Weights of a small GPT-style language model, trained from scratch on English Wikipedia.
Architecture: LayerNorm before each block, learned and rotary positions, biases, tied embeddings.
MLP neurons of a small language model. Each row is named by its layer, matrix (down: output weights) and neuron, and shows model dimensions 0-233. Each number is 500 + 50 x the weight over its row's rms, rounded and kept within 0 to 999. Numbers have three digits each.
A block is one neuron, or neurons of one layer that tend to fire together. After each block is what it responds to, as a language model described it from the Wikipedia text at the highest values.

L3.down2313:568551506591421459522574479500592499486446558508484537532488544557521535450481483522425505467474472463386570519493510501481464539448492442533397490539557567557569543504492451442476508514449441562610485525480483475527636577443469463473556523425493532542513553549391532451533559366509473459448495508509542553520536445533458443521622533526499430475463537471490394423511457580473504442460408381483494553453379525513550483525482447483439500572512548485527542451492566520443471508486518525487578561510592449615489465529486430498550452530459583585464499523546506486512475407419552416498591479590528550479535486464540490515537518516488485548475512523539440546482475513596532549524525496496487436530488390551471
Description: Word-initial u/o vowel fragments. Short word-opening fragments ending in u or o that begin a split word, mostly foreign names, e.g. Hu(ynh), Ch(u), Gu(ide), Bu(enos).

L3.down2732:537447424486508550449462525557601595472562465574442529541517478479515443412389592654464514562498547564581549603558513498566496592520473439475442565468497462521530494523500488528492487537485446431527499459588547484482549532488443492622467438446544509511540519573492478531434496576537594530450517527498421497412504493469501477519463525591575449474562570485464482438551501530447589504472433541421575543482423473403426483513403548546524606547524543525492443526445365493454529533511502526431604446530574485491451432484494516578478550468524489533462515562413467639509589546517579506569514522548557528473487490492506486489444490465516435526434381504505469543530481440517498391562552474571498517448531476496518
Description: Post-city comma. Commas right after a city name, before its state or country (Kittery, Maine; Marrakesh, Morocco), plus country starts like United and in after places.

L5.down486:460493482439441509490518483525381418481491502414544516452479570500458418514467459496441406584557494520531407418537586526510436549511546528493485423495441514527594507504450468550530589460512562514497539526522460395518483574555529408535462461399450487557429514514476529476447465552539481534566482444546602435449505528460474527513527528493586504530485452538471494566475490467534474405440499421462493592478457481508473649506580510464474521531530472528494528540487480503453555525565405523538483517515393423477510511453433515496560491471555450415379497579538528508419578491483426573471559488471455474474535488559601481527503556491528495542577473447495483445507493456552391555489503367390473488430483419503578
L5.down917:530493480441498453469534531489516450475340540489480471426484504533521498486492515465496533520479482424563464522397496508510505483510484562408401431482495459611560507459605497547548485451469488608504494440524483477506506488500398525587328458435537545542482427508512534563514604508535486495558457495520445496486439475506450520472429388442410535589457424341479520472533573555542492493498604524485452581530531598426501416467470512382466513430501464491566415418475532423547407472455499611498455556562561537577447477477485427536497587548455463526515487461597523510577547496465530522396493481559407522527550574498468535439494444564444546522501512515421529517541402523541459479543572479452497483479478507658546
L5.down1226:422539533576567474483532594446443510459464493473446572440525474406430620450515535545478477460539570457484532532436561493554440455500495541429491511566467544509504588534449496517514529646508421546457629465411474491562472520515457523446478500422505557458459596492442532556529437488446535465544480497512483506391456487490411551505507553501450510466546542481578543442475512469533447501540590437429504542436538545458451500467436468435503460528563451597512453478502520430494524558488493526501478495585544423524465431539405452529545428579472511557506422420532569501494477487428490594408508463476497509489557509476467530474498575473481467470550451517503570489498589508494471520608461520444505505522511518475374
L5.down1430:513491446504449559504568612517558509524423505448517487498534469446498543524533522540484539521579536521521569452391572518588493437526567513418469472523406568486481494397489530521524519468468467408527629503500497544507553569502487551463495474543504427409495573465526556513458456499561485515503407499548561525483533387503499502500515599547509498484481592531508399548495584453477380486536490537503465580516503532505433471452551464467471467541469478635414506496621563537433490490445507477498387475576507486577430526465539505423503616477435544548503469506545462388545547467545502526456491566524483512439541527440566538459547563492596489504489476424459536509496441457524465486546484436458510585604432559434508
L5.down2465:482500567461556495452513493489455554488510611528407547516554518551476534480493549470503409486480441580533561510409438558430526495575417570468464400455482464451454489556448538447512481538441465548483475505503449526376583511483489579472452490484518386488498586483526423541494489415471481491547456566555449517483536552541445490585571470613379425510520545503479613460537475485525506490472435541487547435475503496581383436403503528488551490529586507596496521494457578564552369514495493643539469569561480560516489391458568466429460484374495550515466481552525492571419562486464560465457537424541548507513528591508477595511457512476587419513392517466453533515550437476551477484442431472400583587376583437519501
L5.down2506:442446533491521468547466599512551520560473558567453523474561497545549540525471549510456477521523549532468476504506448498445573458490527532478501432393479429472514561427433544400577493512482464456467540496484494491502482525518503429593512473490520586486499457555490446589524480419465474481355512576433515552474494444502435593485391496522470527449528542535509399397594472518456503489556510482512488429520453497504505455505522491399455547516510548554447473516491472521529533510505518529539518537495678370476554491469514471511595544452456520549468582403529437543577531566450492399391469537480475561395479487523475503535597514540484517598538551486545429532427371517608524564462504500514372608472548546480458
L5.down2658:504551559512589534590533551535510536530389470467492469449528482503507572616529481511475453457556492499592567518450505444549534451556516477482474419500571589462473570425462569446510479439554437552460520495407432543455551527534522500463418483484457497467495516514513560534537530417498499492430435491549453492431506602485512586577438585532535458323509493478568441456470465437513443411525501580525423498471477515505408456545543414513498524537417530595404451452498503504491497507456495532475430532592493572532510446512490478529472524471465459517497455534463476462488460475529471405534510542486488535536615439442502505398431577520549467510504476533468457540595397493491522511521489464437541572496588622458522
L5.down2729:470549561609567447477482506531506554516541585474500512483466497504595486457552511483497497470556566495518505496580480481550563519505534559517535438487446528523527558487497565521522500527520532476531540542450520538480489379498478507407500516508566544488470462533382535551502441573546485401563428455504508471414578543431466589533474554537495533408484565507539428444550486549524410458559455585445442590443486519495393529490598566539475483651495527487523439489597498502442525506450534447522462559492483461531476553509498441494441597579533454507541517607481458470521493455589515583503584587537517475539496490554415539488366521652545481514529404464391571420517458473456547532530447440521499519474522510546456
Description: Slot before a bare verb. Tokens that come right before a bare verb, mostly infinitive to and modals (would, can, should) plus not, also, ever, kindly.

L4.down155:469487437506592442493588547428491531515424515491463478463433486469508550580469468567505540520542614494510567444379538516542478463513555454472523432549525516508583561463363525489450534468483479480459509456460503532507520514464505523487405493560462449455444556507494523564517507639533486487411451485490455441497480487492517646517514594475522505548407533505539486546558501516543489467522402510460437450537508477500499491437533423484510491591472471571346491483566565533450581497430495494484440475553442522536551499489441390491490452543375485469464481522632467458489523484481527469445452454472480563498610465475540481468521608497514510497454548478522601483433377480528491514469450441394562578494548566489570
L4.down398:447527496458505426469500529446507502648447488547504525544497469576514581585536483477533510406474497553571429592434454455596532479474495448506521398491521454439538570549491566511561519551455485492480545479481515519427484509580540515486410552494589493503467470469402555453416329536425505529501455452469540431449511596518474567596464562573495417443533509532542561527567546514515444343460501521408572609493492520464415430459546454496572480498450539617468475526523429471434481499544467536436522551497509509563466548495490510455490545425502550515514489485522527375524464547467500547497513461492531501486460596549469533533526502545506511559435447527425515521477514511481610505448450526562588508523512601489518
L4.down883:574484541498469518496490503534440543440459558453475580539475428498491473484519577480532549601449431514552439545412455450529553508446472361544513546471519547502473509551451550478415446555557495539506501467567467565525564585496488494479484434441530479574584459528489572482539558543505475470508457525534463487540481484558532525548627492441512358550535541511523516502521488577463412387515504546391544549490538443565495505411489499591604612534502535341512462461508503458471483377423493586502481488503500548486525561529558458576412533558444458544427448497506450481512460520546493528420464466493517585600531453485511467598498498487544478483508546483521547422492443473531507428514499459506518453487438508545447
L4.down1023:487505484433432523563513546499550489488485469502448482501483455511488512588508534476466504543527508602538522529392515481536447473528554509469502388544502538383550598520522557493499511508400487493519513478528451456587504528446488531483545622470565529476489483514528571463443570473513419481460553491501561557500469476544545501531551507483607417450557418446481500449516570508544538514471497532442566542481497406453515518419471506520405518502551482511537472512426418519403337468423505489502465589532446553608473442565458513493430485486470546522564504462605552434501519470505497461527545455502581463574559493501487575459520557581564548444487383473467584440452469554619466542567463517499503524473424493540368
L4.down1538:515459463451590461487478577557494486518536531423457520480584523504560531549522472613477470470446483490490489507416463472544483504436477508509483514515484484533553489412497644400531378453469395529490511491491533608450525616468445621446453478394512547497502532502468466547593527440526449501430559532454458472461441544579491530500521455509542332483538485444567482543546490526440462448427574541497484504507500528408477599518555507540518510418479456532492521501490536436527434453532524482430598534484486530599463543495491444508467446450454515461467488590528441492527490581532443513540477604565401493532534551527520573490491410520442419430426474489520524411501517534467460437359555490410476555503542560373489
L4.down2524:508501509492509531474515514531473464509521524634474447476537463492424547512453440430530468529499524432483470545417505573413520528546501480468526489575570579537489476502580421530459495490435412561436448588415394496480502592559375468516478483494526538556560492467521603463509525543440559470594513523467505428399440551492503508506480476491519523530487476493570523544467502542451587495498444462439537546448446502433427461448451474494478512480548699499438482503467469505543468563495503539497475436562398495513462491460550503510467541589548524591500540484614548514404474436528543541420534465443537478491544547492536472447429468505457600613512465462593500451442421524571487431571487507525517494464610502450428
L4.down2526:585481517429458431563578519457492476498441509523501481579491506507583529503462510509598468420474537489499439537500486458435471551464525554450442383383434410601530503355476494508532526447545526427585475532486431436564597496450387523483491440492459533486578496464476498538486469436594614610496521589444488486485487562535514484431462432550456478544527538506476477474516499565425451476550587535566562477515520492489528544521498491492528500450510449478495512498543435535571430578591529531546489508485498567462538501560396520467524471569478569549533490554500440486508641543516532464500423424492428586491524471449484446421566526472497438462536549583503415482554416474413416521492505402515504593552486464523560
L4.down2677:456485346513512522566502572546478536512565496480538565498455439497418556511449459551523517528474442557547614486482566573594489535498452596465510442525525557574481476466468504520473464572475427562552629461449540498489509385509519536469510468479563552519533457505437456630486455506536492529523381563408507518521444580426490602500498473477543571536444544503532536515481548522450493525552469500442549512541497448524503539497527465540503470475503516519449463531419493355525534504456475508446539453508487512548538463510532488541499497506484552489478500514530451406473502435516526488436527551567508554463493490524523602502466474503550472552536475498566502448469455571478494512462531515344525509460493444491462
Description: Infinitive to and modals. Infinitive "to" and modal verbs (would, will, may, can) right before a verb, often in reported plans or intentions: "agreed that they would", "supposed to", "in order to".

L5.down670:524536514502527485545543573557526511536492507476611529460455537521539479461495499506559405542498524476472560467423582534516517451549500413535448473410478607491527473483530428526448451443358429547416521583447469449475550513432504512498564424477507448470438495505446488483477453377467508452492560578424471570484488426567538466562504568573513476482550445546470580618484416467387449581521512427535506541492491479463485434478595484479529555436570495535486658571500628492469529454463458470613474493428400513502508448566494379484512534537485511447512438495569514536497550439542454436464537587492372457530599483531529558469479556526487621390518571452574541478519518525405500532463509465519466485410463492501514
L5.down849:480508437410480559541509439437557504415532501435525450517525466588517521503489523573540510503518511498527631435425527607453656460643502485417441520477475477516454482492521536512504512500523462529509504398493507442530635498508524513498522537454423471522503419490491477430541542508471534534566441577433535500461526393492571447646492514518504490425609427489414473455482584501457478577501597546578425519484451458428543505486485466462498494492468527501628476486600523485528467416504483614469507467539463522553546561474544446557471413452543589571455513511494506499533471492432538429524494423501487466455460496502454544543624481527517519494473475516581538588627627508476475446460517526468481538426487462488455
L5.down1054:559537548525486470522404504477572428431538537581519431485440532511538448531511486424500449512568503448536476394553516582474534477420423515527521488594454536550508484607481524562492500512439391482492413435477468481464366506435466525513527509520522444458503531463532429441459371491581487422520480604545458479561431520528440467469518462450474566471544562456485539499482454524431596538579525552501570370565527479454508410386518565459540419439547524561549545509516489493434484547475503535556435598466517542527506496455491536492530489590550481508535592524513478437555406422524484560542545535565552415522497466584498402339456540490450437434445453479554510424495573551459451418489440418424498484514456458536536
L5.down1106:528472462477464434539577449517421564495494530515493446504455534474483491562447506467466454495481459554376496604537474449582492510506465531491557508500590548490546506468510557540558548492549466495423435476459506470445559478465541427481464518478566563485554446534587494479509489468545526473468499565483508512445439511506502559485465576546481609542530452508499580492415523498500559522408559487538378491437571471549527494550477415554488410462368507524626523483444358476418455454491614469494495378474515466541545537554572417452495560457491472587459403536506521542482494475500501581570476367423478465432496475469386511582496394526498538448560597510492439442524592534473385555501484510457523565544500469521516
L5.down1275:571433478508610502515544579506432522442526468470483499487528465503492532490468492494536472560547557496528565503483518555508522620540547513420490427583551430499560541560501490488491489482422512559466464594454523555508427549440538539421527516559479548503556463527456422458554522506523513482481541530597449495462529483451559543480438462386554533438534497537474477446462487534528510574596483534452497419451534509500529485529438543491470494521505496532501574518532448536466556560510462406461630519482493514532561474480391421477462593452499583473514543465536563670632506442562506490529529452443515553528426515502471509481565452448529521505469492530521498578494544521542460504546524511503540513570416454458539
L5.down1538:574548503511444531517521638539539597488529477469433492536545491464406543595438597549443468567407496468513516500517375572558439536472499536498578442533546480578565489477501496412572456518482490509528549469529597552430523441503505530515548522424483455485453574449467467427534510470553581476479421553432467496467500526495534442517480462524623490492514533498500595540485537479570502461531490445417539468431601518508545593571430468501697543430490456523470519572449584470498481520522507533477508549519536409501478559509410557547452488438463518475570434517543548534550516422500484464459502538508534480429536503448458410531554456537461417489626536512506552629575539443552509489495481524517459524632442486542532
L5.down1823:463419504475475483592515452516572550476506531545473567517463446498439507425537583516432446504491543465490619516424453624388431501501500487560493521424436475479442490422482527566424482593591561505467533534492520559526519565495544437509470506470427503533458466498525469443533576523506527409558507387491414596541430523460488515479538516602535470429527476438465538504472535475475524434664511429558540524525451561475482555496454469429487580491525493560507487505529527432492477502512449457485397493497469482597462538502513537560434482507437544472399518501470448491488613438502587524484472511596462471483546511569478500538465491454461511469489504574575490565553476533516491545481496455533505503517522420491443
L5.down2301:519484528648550464535602487526508484509540549516506455569501509446445456433515470537500516525449532451554572510465476515472508518503619483517494487554545491450457536508471559531477456462543534488484494571438489516514560569450518470477438537451444549526568498518546485476452522435560450566486486417529474484452492519515480569511425476534525504456517569477539479450499467495421507511553416470393339524410487555553545609542385575546533560632443479525523538563581496420477501454487589421508527491501536419620475414437435482514505407534483608576492587508416540656455551453537500430534533463499542546436467454523490469573537461481547428542481484534499435554408532449623485567455494455521541447472460493408482
Description: Foreign name syllables. Word-piece syllables inside transliterated non-English personal names, mostly East/Southeast Asian names in sports tables, e.g. Ch-ing, Se-ung, Th-ong-jan.

L4.down276:550436463475573435414452524442516482503440426551526487424476562536492536495628447438515505482524494595552495583512384521509529586505557520485441595602471433518552528517425456516511469522526503463473471452543548469529495564474465512477481448412479442455538537506435580524466458539506521479492536575554501475610488494568459414524478488444360485517575579449508494574494500519474500596472550559350486538538478574560467513499440479460553507546556487579534501436500447531437494540557421513458596509471482457510503530435408396497521462512501553500450556549502513557562523519488503502401498452510508486513469470450390418419488520551391549438500543540525504543480467538554501524484584498464484524489529447492491
L4.down528:475568433470572459513439463457587445500450483514452433532576378541472493550605538508516492548492484529482453507494518445444454519549526494499567514568437363598427457495470535511476498528493546467437535481502590486523472495521494461575497430508505517467417396490611500537518404400492562490563483496383417542580586439588521439510501519543515535372481399521493479606540557453523626402472510475432540503440531439499445533468578573560553505474513505519523467509584485511592476473475518451479475491541535418474512552521467465488525474485526538443457486489514540557407510435537352479521490458500495468480554461511457482507450542509512483456442509455476471490511583435414433392521505560515513491532447464543441
L4.down1584:543403501619524525503483468557516550519499524480485509500514495571507475499517542521412527518555534503472474463571485501445514504445446485542444456442506488576495524539443557468473504560476511571510481498503435509520435573472510465527458547536540543517580536567524477478493579524491472498487504486523533554467501577451481471487481540636501531364475533443539481458449562520492559512533440444463516563520407549547516426409459488535555486552516419512503530497480521447397460541495586493455497502489463404596520468464486449523477562627498531460445479556406547456577470505501491431602565434556482455466509540494452547526533466548462506475555471539491417575617552554517482514478387441449574494610542497462471
L4.down1612:369446528461555487469518455564565539549598559525565565575588527480511519579506501455544569531492416444551507494471428474435532435524486521476489484543612577655499474515554482444469517452467576557486417560460453492589508528461568487535468490523478502488461513456596451499552467501426463578448487459514481506424409510521494526609535558563529634476455576535476525543490446449487409627461484460387534469587550478495521548454495378537577546497441549549497514524541523439510456454494470421440455493548552433581528492484555512417526545487555499518541410600487618423487442395503530447480514521466499479480598508500552509512473582498581490594522492537548458580462503516412544540529408530460462455465516476474516
L4.down1953:483401530509422527573490532408542454532518556488570560588552500501557442505519513461508473468409592528499533446486562575565528494464478469520566457482469439510530502574447449524522408602558450545555536443518503419573406517437503550446468512613514584587520518517424470566507408370519483542584390471552524583528580513492555471494517515581507417369493527510434534456527470541434562519572514445444523505467519480505424484456449518450562489503515431520502557529484442512408497520567555486576457551429487393551572495401551430516519446569525441508425492411495497505490469437432470459498492488459414482525546464469400596482508491537475474512522570492499524597525543476553386411498421455556529476563553484476529
L4.down2270:391479475509503499541482502436520527549479451489527463462470540492621524518568533494532555494549550437429557503539504419515510522485484525381525514528442418501489579486530518498441422455553474472499402476423554523512589431563574556533513493469490456505396461547435449540506415558513541478517507421461661520533536523526443385457501586498527488505498483540473533507446485577554562499528438475419501511480399479460478592540419464635507558458507506657509556504482580569473525513604440498491561459569521540498485591457564540462547527485456489498500473487523571448513447488483477424452477478659436530490503425510426600448473508505593448537550509458472462487591557577448514455540408543531451511556420474596490
L4.down2564:498557466413577464498515496521469495473497475464496551586485483485493501474417564563537509514515496531541510505545556469467491441406618542540535460497449504496559514476515502489499463487532602480584507527532541564525521512472515534544439498422480538535570391415522572510511540516456584488533551504580495487546535514536511451439462466462479435663495521501590569540557536414478473538486502431561545436461527513416465487494615498519433448511470570518486565542352515476475519523477415520504558527388555570476465481550498428577575499499457469429628506444414629502539457473484538458500557434425492554455495508468500511488514485507513544416559498409478530415533562497452479553509518627434420471582491437526417
L4.down2623:603517440511509419502568570447539555466500511632543509541462541580495518516491493521466447479519504533543510517390551471403485555552465473462502442549479493551536470451472427502501499424560469426422517493515555485500484499390518472507440558581462514557592467444523452525556464417515447506503495460445491541432482513504509435454457601479526429465508443413517472465498497565471528527456527498409491536456526488419391579571561464467494542563526478611426535433563486504437421447524395551519518510522553526445537443467491538542522596526544385417477491523476570585473484571513506441552521506536383524553508491344498542545536509547488492554520508455450545588497547486540455520517606437513579504499499493502466
Description: Chinese name syllable pieces. Word pieces in the middle of words, mostly inside romanized Chinese names and places such as Xuanzang, Guangdong and Zhongshan, plus some mid-word English pieces like branches and cloak.

L5.down244:399560537445514555507440471558524439446560513437470573539504525508519500526579477456522532510482482467515546485451412532457458421587452581482425554533616500462512505500545536486522390452538479412496455549562551434515486495540583503472512494436565530495539550549512528500516454513545489543528552468453620468470495521483460484498613422483537516511515428365642452607541514487537463472503476513453450451526505521470651536479485540547534440414510379517414508562495422497566451572533514544484532523430494531477465474464484526463483576564356380355498605505489552522446553514552453507439510441521550445534500461445538680467507431436502495496667488581481573610445555581492397504483519514482506446524415549506478
L5.down276:494495523483403594428462506492409562470546536464529484445502474648542438528497503583391492509462456484490518563523478494565546490567500429515467498570518484544519506571471419513477466434517439497532547467476573549520585524548605524471550548556544516576577550678505477496478470414554515482520495490379477437558550387539506546413464508444510438591504543515527519508604489521462555522539451585438472401511497533452514454512536555468513565475575504484402513385526438446557585483491476507408522455521529469495449466417475486584488462595484532477502576446587583669585546538439532479451481474506556449483482487542579609432619419573434499539446520479514504538448500462422512546400471522512485475507561432506496
L5.down481:488542514427517471504513474494509481398513439487604436540491462472537493502478468532484501461567445528512561570498541548482458480440459447514507499466486518510401400438494484483463479484504468521523469506406435459496488443447449479572478517471410498555510528485556463608459467526478470467482507507522492489494495666466458462474462479467450451500421515460481473539494583514596520492502555494585504557513600534421495494557427445546523446511476492460436446428465514560564415413372525543468460562498565491483503578498480510408486523518480501480534600442509619584491356554599436562420499552475460517539506484465517581534589508506439574430448519517425568464543496508560527564536551486472485472433482405492504
L5.down1644:457507469524495514469494472528396472506524513523417515513488591476530466514535534521586550535453522431560528471396505497516419449590442534473498476446485425499548517546442485469487469535545519503606446479433577561514382507566553506514511546421572552577530481502471526495512610587554382560475510555528574520431443563506493440471638590455508447512524435479542437520450468513516551524444512435467492581516501552432602547437468491478426402573555591451443516508529475461506491468468545465464447495505503498558480542415473403503448493576403533522550605519477459523459438521518466570412449459452530565476437481435481455483402568559558497554485386476495531527514435529594485647450519463599537442454507494474545
L5.down1735:448524431469527556586421431611528508538489520444412587481425523432457486429570429542538597457574568513458460589585517384504502513554442453475469464474488503400509463442521511460530496465402529444484477497516520567543541501528532463531502397568448460552450512546543416547506528525463485469565560489424500519520530485433461456420587451579412493505572547492562560578477564426484536519540548599446461552511490521526456463430438555521506548512615531471523531489402488514532494426512502590513536412470512442460493434533499523455468501437488523524421494541518506515575558565509550511430470556511511539614588483598475491536462467486500434481555463432460475510579528505600466516451475530539541496474541492506565
L5.down2105:550456493435481509449447462420572450482541482459388495448480486526459520539563569494463482581509567471519480556543462500480504588476539491509466440438471431458504526520433490523475443475430528512536504477463529443509460495523433516476474466443471491567530586601495431433410555436483560530551545538469490573437568569555495467582476427503503459467490573467535551474562494473599505469432451539433461527449424491515471548451497511474486424502468486415499597510503506410596554568518483524446506409548588361576642472512443535516417512545537390498469557539524465429519472580541528513534580502571624546489541491485538520526537441536529498451491410452466473513635470478487536559513528474559547446480498500426546
L5.down2145:402506553513509499437459603527508497421500482403543534573453472434555620532442496475543397492539561467474487444519440573506535528502535465488460520397521491554538511459585569388452488519411520425469500467515509492405526439490582571569496490486486432400494496608578400476601492539538469431437508454533516436468511437442438546537622470594546503572465510429587556465544502511601517569552576537506496469501491499532349551477486458474513539536467545436550485519528521530511508510522533554604452495484552492426474520559498513538486434402612457509364504541566499428502603509506495438481532493573493520452451527409419502420482520534476385562480553574514476445503503490460510467501500576513458419558495501384455
L5.down2485:511472497483484587527458413522485507506479531429487447439618492547444404504554484491418508530556500485504526529634433554498448516527495452417445537444514476519577518453526519464438469414600492455560548459465606432498592562388450428479543538442454601536560480535443423482534515361463529495466552481469508551505530426526542527461515470485470440568476484490503541438589549397494497513432537564489492537463472461383479473412599576550561551465505433473487535475569472512538513626443475578528500520473479495458543603500407445527434477666552463478512568477522572586508467576518468577471542441518562417461479530518595498516446435500495531522525487457454437428466440484400571567405454506551524551472483467448565
Description: Upcoming place-name slot. Tokens where a place name is about to appear or has just begun, such as first pieces of city names (New, Los, La, Gar), or "the", "in", "|" before a location.

L3.down2430:534632494459508540581492495499491535506383484484497474344491461460494578521501517561458505465536469515526549535462457414541561433535541444515503455492533446530571524512468579463596517464538417555502562501384548524531501502503488571449480546466419539462484433529495556538580473494552539551476417493435545502453501555536459584519482536593535471430498469495612451523629455507501489425441525524433571522468497505464492451480476516416419460526523457589430529456591563517515555532470524518531445462545475472512449519482510447469522498472403620534528480527501449438419468505497512466485447512449451541566587495469577591477493511563532520481470493459495483558597460539430459571512482467481464551503529506485537
Description: Verb-introducing to/modals. Infinitival "to" and modal auxiliaries that come right before a bare verb, as in "thought to induce", "in order to give", "could be mounted".